Part of a small language model's weights: 24 layers, MLP 832 SwiGLU.
MLP neurons of a small language model. Each row is named by its layer, matrix (gate and up: input weights; down: output weights) and neuron, and shows model dimensions 0-95. Each number is 128 + 32 x the weight over its row's rms, rounded and kept within 0 to 255. A neuron's up and down rows have the sign that makes its largest values positive.
After each neuron's rows, "fires before" lists the tokens most often just after its 100 highest values on Wikipedia text that the model never trained on; "fires in" lists the words (lower case) most often at its 100 highest values on Wikipedia text that the model never trained on. A number after a token or word is its count.

L10.gate577 [ 86 178 130 153 104 116 146 107 127 206 136 130 131  63 150 125 137 153 140 153 178  92  91  99  50 140 159  79 129  80  96  86 165 117 142  59 101 188 116  85 132 152 167 124 111  95 115  69 174 147 157  72  82  65 130  90 100 165 164 111 121 131 173 102 166 118 169  99 167 165  92 120 143 136 146 137 161 155  88 131 133 140 141 139 106 128 120 172 131 128 161 165 155  85 209 173]
L10.up577 [ 48 149 114  94 106 129 102 127 129 174 126  95 165 113 169 172 107  81 169 170 164 108 137 118  73  94 161 112 113  71 104 147  97 143 192 106 171 107 101  96 118 132 133 148 124 105  87 101 178  99 134 152 108 116 167 112 146 159 131 118 115 141 157 128  95 101 100 102 103 123 128  97 139  97 140 122 166 128  95  92 158 173 142 111 126 120  98 187 159 157  93  41 123 101 142 189]
L10.down577 [124 129 129 171 116 126 133 129 102 133 136 118 158 116 138 128  97 114 208 112 155 143 111 126 152  43 125 156 142 137  90 176 110 141 182 119 135  53 108 122 139 247 113 148 127 171 118 141 121 139 149 160 153 103 124  85 112 105 150 124 142 172 162 141 149  53  99 114 100 129 142  63 139  83 154 137 201 127 117 130  95  95 106  81  90 136 132 193 149 125 135 121 142  71  81 109]
fires before: " of" 48, " as" 11, "," 7, " in" 6, " for" 5
fires in: "president" 18, "served" 12, "member" 10, "director" 10

L8.gate90 [151  57 141 187 137 202 153 154 166 153  64 166 149 119  91 122 198  98 153  89 148 130 146  77 149 142 130 167 153 135  89  86  74 112  81 157 140 139 165 117 101 130 134 125 151  64  90 109  95  99 180 140 149 106 111  46 137 111 147 102 159 154 125 112 113 108 103 161 182 135 129 134 108 136 147  67  95 149 117 107 107 112  98 134 102  92 140  98 145  72  95 123 135 129 150 174]
L8.up90 [142  96 101 181 131 154 158 116  76 149 124  63 138 145 142 124 161 130 122 102 144 134 107 152 142 140 160  56 138  46 173 140 165  90 137  43 124 186 159 107 183  96 160 169 103 171  67 137 106  86 191 131 109 187 124 133 147 159 173  72 131 112 131 182 163 120 105 128 117 179 125  95 146  83 124 114 175 132  59 160 139  78  98 124 126  88 127 166 116 115 117 122 147 128 107 127]
L8.down90 [178  90 131 148 100  80 139 100  60 120 117 113  97 136 149 137 179 168 181 123 103  92  89 108 161 195 126 100 148 114  87 114 124 146 135  81 129 116 135 166 129 143 131 108 128 181 125 159 109 178 126  48  59 162 153 111  93 144 175 145 124  88 101 168 141 122 147 150 110 138 145  47 161  96  93 116 138 115 112 133 186 105 130 129 141 166 106 164 120  96 156  93  77 149 133 108]
fires before: " the" 47, " a" 4
fires in: "of" 50, "in" 11, "on" 4, "to" 4

L8.gate715 [ 65 119 120  95 197 146 140 116  83 151 123 140 100 164 186 102  83 127 116 111 110 146 173 153 109 128 120 127 130 188 147 143 133  91 130 145 129 122 126 138 145  96 141 183 131  79 153 116 124 178 159 129  99 203  66 115  96 179 153 114 124  84  87 137  89 135 129 155 152 111 136 166 117  85 118 105 129 190 109 158  96 134 141  98 154 147  58 143  65 146 102 196 132 111 128 106]
L8.up715 [142 105 129  85 139 148  69 131 130 187 113 100 168 182 101 153 115 178 160 174 113 129 130  85  73 119 106  89  76 133 101  76 109 162 106 142 151 151 122 130 135  85 159 119 165 155 160 171 158 180 186 144 135 101 121 121 141 153 191 179  82 199 144 160 110 140 101 111 136 196 104  97 121 130 169 128 152 143 101 157  94 136 122 153 161 189 116  97 121  99  98 201  95 104  81 135]
L8.down715 [ 90 145  72 153 171 144  80 103 114 127 127 144 165 183 134 178 132 158 177  93  99 128 131  68 103 117 168  45 170 183 121 181 144 162  84 107 117 149  92 172 151 124 141  68 122 143 108 134 126  96 130 122 155 126 135 162 136 168 112 149  73 197 129 158 109 140 118 109 101 137  79 157 106 126 113  97 138  51  93 170 149 150 124 129 165 193 108 184 115 143  96 128 113 166 143 114]
fires before: " the" 39, " with" 13, " can" 4
fires in: "on" 45, "along" 16, "of" 8, "across" 6, "down" 5

L16.gate134 [120 141 170 170  96 128 127 120  98 109 140  85  98 126 129 186  83 130 145  77 129 145 131  77 147 160 134 134 174  64 154 129 108 142 126 170 170 130  80 144 128 161  95  84 153 103 119 107 141 106 147 109 119  79 131  76 107 185  92 100 116  83 116 145 113 136 106 129 136 105 161 163 122 124 185 141 149 138 112 120 194 148 122 151 105 110 122 142 137 116 154  88 127 104 117 138]
L16.up134 [128 108 148 156 125 190 125 192  78 129  76  86 114 124  97 130  87  82 187  82 138 146  36  94 117 140 141 106 187 135 118 102  50 106 154  84 122 110 180 130 120 159 157 106 180 167 107 108 158 146 154 141  65 104  64 130  73 130 169 158  72 162  76 153 122  77 161  88 107 116 146 130 173 156 162 123  93 125 161 158 168  83 125 137 115 131 102 115 119 132 132 170 135 175  74 128]
L16.down134 [133 139 148 182 133 151 132 106 123 104  83 122 162 108 109 137 121 144  94 157 143 125 146 120 105 122 151  74 143  95 153 114 113 119 165 119 127 159 145 119  92 211 151 222 110 113 153 108  65  90 104 131 190 146 148 122 127 128 140 136  94 172  63 134 167 146 123 138 147 153 101 171  93 125  98 139 104 144 104  78  98 103 106  85 115  84 122 130 112 158 115 112 125 188 167 108]
fires before: " the" 59, " a" 6
fires in: "of" 38, "to" 15, "in" 12, "into" 9, "at" 6, "held" 5

L15.gate142 [145 187 126 120 179 147  97 103 107 109  87 101 119 113 136 101 141 105 137 165 100  55  97 149  73 118  89  91 164 139 161 139 112  81 163 121 145 150  76 137 125  98  66 107 153 119  88 180 148  87 116 108  79 114 101 125  93 156  43 142 139  97 179 116 141  67 159 114 111 130  47 149 160 151  98 139  93  75 170 110 116 114 172 107  93 104 120 168 108 122 102 150 117 146 179 121]
L15.up142 [143 124  59  93 173 117 178 119 132 132 135 154 125 104  87  84 125 111  26 104  88 198 174 143  93 185 170 152 215 114 102 130 112  83 147 128 165 135 118 164 154 124  99 189 110 152 137 144 176 146 130  80 102  71 185 103  84 110 129 103  79 103  90 117  97  67 121 131 114 131 157 180  69 117 145 153 128 152 158 146 152 109  53 137  81 180 151 111 101  87  28 118 127 101  79 152]
L15.down142 [127 128 172  92 173  85 130 124 104 115 111 160 150  98 158 129 122 122 148 119 128 127 109 182 107 156 165 146 128 149 171 134  52 148 142 150 132 117 156 119 104 145 168 111  95 203 161  73  15 117 115 131 149 172  89 150 164 124  92  74 129 107 130  75 149 185 135 134 144 164  47 146 152 135  89 122 117 116  94  50 192 164 153  92 155 149 116 138 148 176 109 125 181 148 108 165]
fires before: " the" 31, " a" 7, "ğ" 7, " to" 6, "C" 4
fires in: "of" 19, "in" 12, "is" 10, "was" 9, "qarabağ" 7, "wc" 4

L2.gate38 [142 145  56 145  87 136 137 152 105 139  93 109 142 105 157  57  74  67 122 150 109  71  93 147 111 186 123 154 112 133 153 136  85 100  93 102 115 105 125  90 184  95 145  87 101 149 144  91 127 146 118 180 147 122 110  81 146 151 113 186  97 174 125 164 111 139 123 137 106 137  74  88 138 103 149 209 150 168  89 179 158 161 123 102 103 146 125  50 134  88 139 129  93 127 129 117]
L2.up38 [ 68 117 126 127 136 106 142 111 132 127 154  85  82 141 140 105 118  73 159 141 106 128  98 111 106 104 140  62 144 168 182 115 122 116 102 106  89  86 161 107  90 169  90 112 131 144 214 197 135  85 133 130  93 131 165 134 181 196 142 197  90  85 110  79  96 156 150 148 140 115  95 145 161 117 103 154 147 162 134 114 155 104 159 121 144 126 133 141 145  73 103 109 141  91 122 165]
L2.down38 [ 87 153  80 155 181 144 150  87  94 134 138 121 117 118 118  89  93 107 128  87 160 158 112 127  80  89 186 136 143  80 181 187 108  76  90  63 132 189 134 138  70 157  38 118  84 141 122 112 154 123 159 131 105 120 146 174 157 126 148 181 110 118 101  82 117 169 133 154 143 145 125 123  81 105 164 155 136 180  90 141 192  92 140 158 120 135 153 103  82 146 125  92  82 141 113  83]
fires before: " to" 29, " the" 18, ":" 6, "cut" 5
fires in: "during" 23, "according" 13, "due" 8, "code" 5, "prosecution" 5, "following" 5

L16.gate536 [126 134  53 168  94 101 133  71 151 115 121  71  97  93 130 208 120  95 162 108 122  77 130 148 106 166  78 137 108 121 133  84 127 121 106 116  91 120 119  83 132  94 154 165 127 165 166 111  90 154 161 123 152 141 139 129 167 153 146 149 118 119 103 125 144 128 171 223 168 140 116 138 115 141 147 148 128 135 168 158 123 135 135 141  78 115 103 109 111 133 109 168 106 154 132 101]
L16.up536 [163 103 182 100 109 116 192 129  84  99 150 127 166 121 141 106 121 151 131 154 116  83 117 122 107 141 126 160 136 123  92  98  82 130 186 177 117  63  71 136 113 109  95 164 111 148 153 106 108 120  95 191 103 130 155 137  73 174 172 181  70 130 155 168 156  93 128  53 138 165 144 145  80 100 166 107 103 130 110 115 149 197 137  92 147 172 147  89 124 129 113 197  99 215 129 112]
L16.down536 [118 110 148 113 102 127 163 180 137  99 124 104 143 103 104  92 105 100  82 128  84 133 109 159 147  52  93 153 217 124  92 143 125 101 126 110 106 153 126 184 107 115 161  89 160 109  72  82  69  71 116 105 139 158 144 118 118  35 126 143 132 152 107 100 176  99 114 132 111 148 157 128 115  72 132  91  94 158 103 114 121  80 147  99 138 114 140 151 155 136 146 152 148 121 162 147]
fires before: " the" 52, " a" 6
fires in: "of" 37, "in" 19, "first" 5

L20.gate414 [116 131 152 136  99 166 102  89 158 182  80 141 148 114 115 118 124  92 125 120 124 169  48 131  98  93 137 150  96 108 128 110 134  61 103 152  92 149 144 109  91 113 127 120 103 162 121  66 102  80 117 109 132 140 124 164 151 130 134 163 142 149 131 140 134 102 117 124 136 143 148  93 151 116 138 114 153 145  87 119 100  74  40 220 167 128 103 125 158  80 151  87 122 167 136 154]
L20.up414 [161 149  82  98  49 145 194 141 141 112 134 136  59 104 102 179 162 185 133  79 108 108 111 136 137 125 132 141 119 111 102 106 104  85 109 130 107 131 148 138  66 130  98 120 239 122 140  96 122 127  94 165 123  76 152 143  93  85 157 161 163 112  84 170 116 124  80 130 168 116 120 115  87 101 118 156 118 185  90 143  87 153 120 159 191 122 113 129 176 171 108  98 134 187  98 143]
L20.down414 [115 128 136 124  47 105 177 143  64 101  93 134 117 104 144 109  90 113  70 111 217 150 135  92 173  99 145 120 129 188 122 111 139  88 121  87 142 114 139  98 156 188 155 125 143 110  65  71 127 114  97 150 124 127 133  70  70 100 154 168 119 111 102  97 114 173 120 128 131 171 170 164 188 127  73 181 145 194 110 187 114 176 159 194 168 119 113  96 104 144 155 151 173 126 143 178]
fires before: "-" 51, "iph" 6, " War" 5
fires in: "al" 50, "caliphate" 5, "civil" 4

L21.gate35 [132 189 130 130 160 107 132 102 104 148 112 157 121 113 137 198 127 139 101 162 151 143 172 182 128 144 124  89 119 134 155 141 152 140 151 113  97 165 156 110 156 137 149 136 133 136 152 144  98 127 137 104 190 125 154 169  75 152 135  80 135 128 111 140 202 138 154 171 131 180 159 130  82 123 185  97 148 167 156 113 118 152 165 153 168  77 112 106 132 164 179  83  86 209 144 161]
L21.up35 [163 131 132 139 186  72 173 119 152  91  88 145 114  80 123 134 148 144  78 117 128 158 113 117 144 153 137 138 101 123 151  77 108 103 115 108 150 164  55  81  38 118 131 185 197 115 152 104 147 159  96 133 121 184 104  80  86 111 129  76  90 130 113 137 162 112  79 125 148 146 136 138 117 149  89 146 163 144 173 152 108 108 148 136 128  87 155  87 159 121 115 133 157 151 117 104]
L21.down35 [142 188 116 135 147 132 119 155 167 148  77 105 179 126 127 118 108 154 180 115 197 134 147 161 127 176 145 123  47 121 127  80  84 113 196 110 144  96 106 120 141 105  75 147 116 142 140 100  90 118  81 185 161 175 160 129  47 152 118  89 106 151 166 149  94 130  82 128 136 138 125 157 151  87 142 131 114 131 105 172 214 144 187 108 197 111 134  63 195 130 137 155 141 115 102 162]
fires before: "-" 50, "da" 4
fires in: "al" 49, "ibn" 5

L8.gate677 [137 122 131 148 148 157 159 173 181 109 123 123 100 164 142 129 127  93 151 110  79 208 175 117  61 161 118 174 120 146  81 172 118 168 162 174 183 147 158 101 181  65  73 105  97 122 127 172 131 152  94 186 100 125  72 108 109  98 185 192 120 132 135 152 162 104 117 128 138 112 121 106  66 124  62 135 101 113 168 119 104 144  88 148  92 106 103  81 151 122 203 141 123 106  87  88]
L8.up677 [113 159 116  66  99  84 108 115 104 142  96 120 133 101 116 115 179 102 117  91 137 129 128 118 109 150 127 124 111 180 161 151  92 125 176 109 135 146 119 123 189 135 131 168 121 145 143 144 161 126 103 122 169 136 153 123 149  98 144  85 116 119  57 149 121 165 111 159 104 202  62 118 157 165 137 124 119 130  35 191 130 146  74  71 108 104 182 126 161  74 123  98  78 185 141 161]
L8.down677 [135 162 183 156 116 117 154  94 106 159  87 147 100 151 165 105 169 171 116 104 192 105 105 113 105 192  89 165 149 141 139 158 160 163  71  97 134 142 130 105  71 166 137 108 133 100 141 195 138 126 108 120 121  69 179 138 177 140 108 131 104 151 144 100 101 114 128 147 118 161 134 167 124 139 187 141 103 101 199  86  85 119 152  73 150  69 139 116 101 106 173 142 163 153 126  90]
fires before: " the" 44, " a" 7, " his" 4
fires in: "of" 83

L2.gate420 [ 95 151  65 128  96 129 128  90 134 140 114 168 178 145 142 155 117 139 159 141 137 140 122 104 154 153 152 173 162  88 163  88  79 135  88 121 149 145 185 116 117  96  63 119 121 131 144 106 175 159 150 143 127 130 157 133 123 154  88 155 142 112 165 172 126 138 133 166 163 114  97 150 124 106 128 147  75 119 129 149 119 143 101 149  89  82  71 143 145 138 118 181  54 151 150 141]
L2.up420 [140 146  80 127 108 143 187 155 115 134  98 100 154 127  99 112  91 124 102 149  69 122 173 158 178 119  84 135 180  68  93  94  99 128  54 119 110 137 137  72  88 151 151 115 100 134 170  93 144 114  91  87 112 109 137  95 114 103 127 129 109 144  98  74 133 133 115 201 124 129 150 148 155 116 112 127 104 106 122 128 122 128 106 151  93 131 158 146  72 160 142 134 190 129 101 167]
L2.down420 [178 161 106  98 155 110 189 145 134 181 131 157 117 106  98 129 126 110  73 173 111 100 100  96 103 162 123 122 155 158  97  89  96 204 111  85 125 114  80 121 104 165 159 163 103  90 109  94 118 112 138 121 131  89 144 162  98 118  68 147 128 178  87 151 182 125 127 153 182  89 192 113 170 174 150 106  92  97 140 154  51 167  71 101 146 144 122 122 108 126 121 125 215  83  90 117]
fires before: " are" 17, " is" 10, "ba" 9, " was" 8, "use" 6, " were" 5
fires in: "there" 54, "qarabağ" 9, "because" 6, "hilal" 4, "frederik" 4, "zamora" 4

L8.gate78 [145 149 102 135 117 140 138  61 157 142  84 137 142 127 131 122 168 128 102 143 100 142  98  92 126  90 119 118 131  55 111  86 151 133 129 125 124 143 142 182  86 115 137 227 113 146 139  87 165  62  97  74 127 128 112 124 146  80  87  97 106 146  63 207 187 113  98 150 116 186 145 194 180 163 173 149 179 109 134 153 120 154  95 126 188 144  82 163  68 174  92 117 154 148 159  83]
L8.up78 [120 131 141 159 112  96 109  99 147  86 117 122 158 110  48 146  94 126 111 148 127  71 139  94 138  75 155 120 154 134 114 110 190 136  89 139 158 149  72  89  74 128 193 124 159 155 125 112 141 111 155 106 141 123 137 156 131 135 121 119 144 133  71 103  77 165 149 101 127 155 141 148 128 130 107 111  73 211 124 151 136  80  82 125 158  99 162 129 122 150  95 136 132 178 130  71]
L8.down78 [167 116 178 143  99  97 144  64  69 143 114 120 153  97  80 134  77  75 143 167 162 108 100 158 134  61 106 130  80  59 121 114 100 115 147  96 112 194  68 125  97 226 165 126 138  93 116 125 134 109 127 120 111 177 205 138  93  87 106 149 101 119  79 106 104 112 164 166 149 190 118 114 110 135 115 148 115 102 139 121 150 109 103 100 167 109 133 159 125 113 135 166 119 149 144 136]
fires before: "-" 33, "be" 5, "da" 5, "n" 4, "th" 4
fires in: "al" 35, "imelda" 5, "ibn" 4, "badalbeyli" 4, "although" 4

L10.gate206 [104 140 128  71 140 169 169 118 101  59  83 129 140 189 155  83 158 158 112 122 135  88 122 101  91 130 105 104  96 147 189  96  90 170 148 106 128 140 171  71 139 119  82 140 161 140 125 131 148 128 103  83 112 114 133  73  91 128 146 151 112 182 102 156  95 128 138  90 135 150 116 125 138 106 171  73 196  96 113 147 155  90 131 116 109 109 108 106 119 132 161  85 125  91 129 162]
L10.up206 [110 111 139  86 132 139 123 118 167 114 103 107 143 157  99 122 201 149  93 102 125 124 146 127 147 134 151 129 121  85 132  97 187 141 135  66 128 175 109  75 117  70 160 176 158 132 142 176  65 108 141 162 124 176 136 124  93 142 190 167 145 147  42 128  98 121  77 189  97 138  85 127 143 104 170 147 138 122 124 153 132 131 145 112 182  84  92  87 101 101 158 146  92  89 118 143]
L10.down206 [ 73 138  71  87 147 187  68 141 141 175 117 112 135 101  95 105 132 111 165  92 137 112  92 144 145 124 181 163 175 124  69 158  85 133 112 179 133 120 133 154 107 108 210  96 100  84  74  96  79 147 133 173 195 135  69 150 113 150 194 141 130 121 142 135 205  89  85 154 117 175  54 130 118 137 128 133 164 151  80 154 102 116 111 127 110  91 133  97  98 111 144 128 114 108 142  88]
fires before: " of" 61
fires in: "one" 47, "part" 20, "because" 10, "what" 4

L2.gate474 [112 115 155 178  76 142  74 117 113 180 114 125 107 115  57 190 129 154  64 141  91 127 160  99  80 112 123 138 144 143 115 112 154 168 164 100  83  72 117 130  92  76 103 164  50 127  95 122 121 175 116 135 104 133   6 105  84 119 146 169 126 153 118 162  60  98 109 114 140 140  48 142 161 133 143  80 136 128  80 177  72 153 113 138  77  54 145  99 148  95  90 125 135 106 119 132]
L2.up474 [125 129 109 161 112 215 125 124 195 133 101 122 109  60  77 109 156 134 115 130 126 123 116 148 186 173 161 107 100 109 102  75 165  74 160 168 114 121  94 102 110 102 101 147 163  85 159  34 127 140 161 131 109 128 117 191 112 106 139 106 136 147  53 156 152  67 169 169  87 127 103 102 138 135 128 117 143 153 116 107 112 138  59  86 107  74 134  98 151 103 155 101 157 175 135 156]
L2.down474 [204  96 169  99  88 135 143 146 159 148 121 169 205  97  55  86 188  62 110 154 127 119 115 119 148 137 184 132 128 135 130  69  57 116 178 168 120 121 150  89  86 147 142 148 134 147 132 119 164 183 182 160 151 126 109 128 102  89 145  98 153 131 145 184  92 137 152 117 144 153 107  86 168 153 114 160 131 100 121 175 177 137 129  49 110 125 114  91 148 107 157 160 116 144 152 124]
fires before: " was" 28, " is" 17, " are" 13, " were" 4, "'" 4
fires in: "it" 51, "there" 35

L8.gate195 [173 136 101 179 171 196 111  86  89 111 174 125 131 130 149  99 153 118  58 128 121 107 145 150  92 142 133 151 210  95 154 156  80  45 127  85 144 140 105  91  85 139  53 147 160 172 109  97  96  58 131 114 106 135  86 101  77 122 116  78 134 167  83 119 159 135  56  85 156  99 115 106 115 118 103 198 124 106 149 148 108 119 130 136 138 149 116  50 123  97  56  72 168 150 153 141]
L8.up195 [113 141 146 113 132 177 133 148  42 136 166 106 178  90 126 102 100 137  98 123 127 114 125 125 125  72  92 104 136 140 118  88 115  57 135 114 132 137 190 113  86 101 142 162 125  88 145 118 176 145 188  81 156  76 100 164 101  91 120 108 117 166 163 149 128 107 111 127  93 154 175 106 148  78 123 154 102 138 146 174  68 135 117 127 161 111 176 113  92 106 125 212 173 139 131 123]
L8.down195 [160 162 101 159  98 102 107 136 132 111 189  82 111 133 130 119 152 159  88 194 147  84 145 126 113 128 174 157 217 142 152 166 100 104 127  92 132 158  36 115 115 138 110  81 146 123  72 116 154  66  80 101 114 105 151 125 141  99 108 139  96 157 167 118 142 146 174 132 143 116 109 155 104  99 116 116 129  67 122  92 105 160 182 146 116 145 158 116 125 111 151 173 122 128 102 146]
fires before: " the" 43, " this" 7, " to" 4
fires in: "during" 59, "began" 9, "out" 4

L16.gate816 [ 90  94 112 151 168 104 165 167  57 149 137 126 163 123  82 130 143 121 181 156 122 146 117  83 119 136 194 153  74 152  98 118 134 147 133 116 163 131 108 149 158 117 144 147 179  94  93  76 148 158  92 119  90 179 149 111 104 111 138 109 192 136 156 123 146 129 139 118 121  68 143 108  77 103 116 124 156  36  98 123 145 133  85 109 160 147 159 110 141 109  98 131 105 155 118 124]
L16.up816 [127 139  50 127 188  64 134 161 119 105 156 148 144  89  84 159 165  57  90 103 131 131 142  93 109 130 169  73 128 144 115 112 180 114 179 149 155 145 159 137 127 138 135 178 138 141  97 132  93 122 126 106 128 147 133  92  84  95 218  76 159 117 137 154 155 111 158 147 143 146 198  97 145 145 137 118 127 155 148  87 122 162  87 142 113  77 149 134 126 133 160 146 117 141 126  66]
L16.down816 [ 82 113  89 107  51 131 103 139 110 108 111 126 195 152 164  84 190  89 204 155 129 124 131 142  92 101 139 137 143 197 119 106 158 142 113 129 150 190 144 104 150 212  75  94 146  88 192 163  62 125 114 151 127 137 165 117  83 119 164 103 154 146 160  88 132 115 154 156 169 141 143 112 121 150 162 130  64 146 102  89 192 140 180  99 113 128 147 112 130 113 152 125 135 142 187 155]
fires before: " of" 77
fires in: "one" 25, "part" 20, "member" 9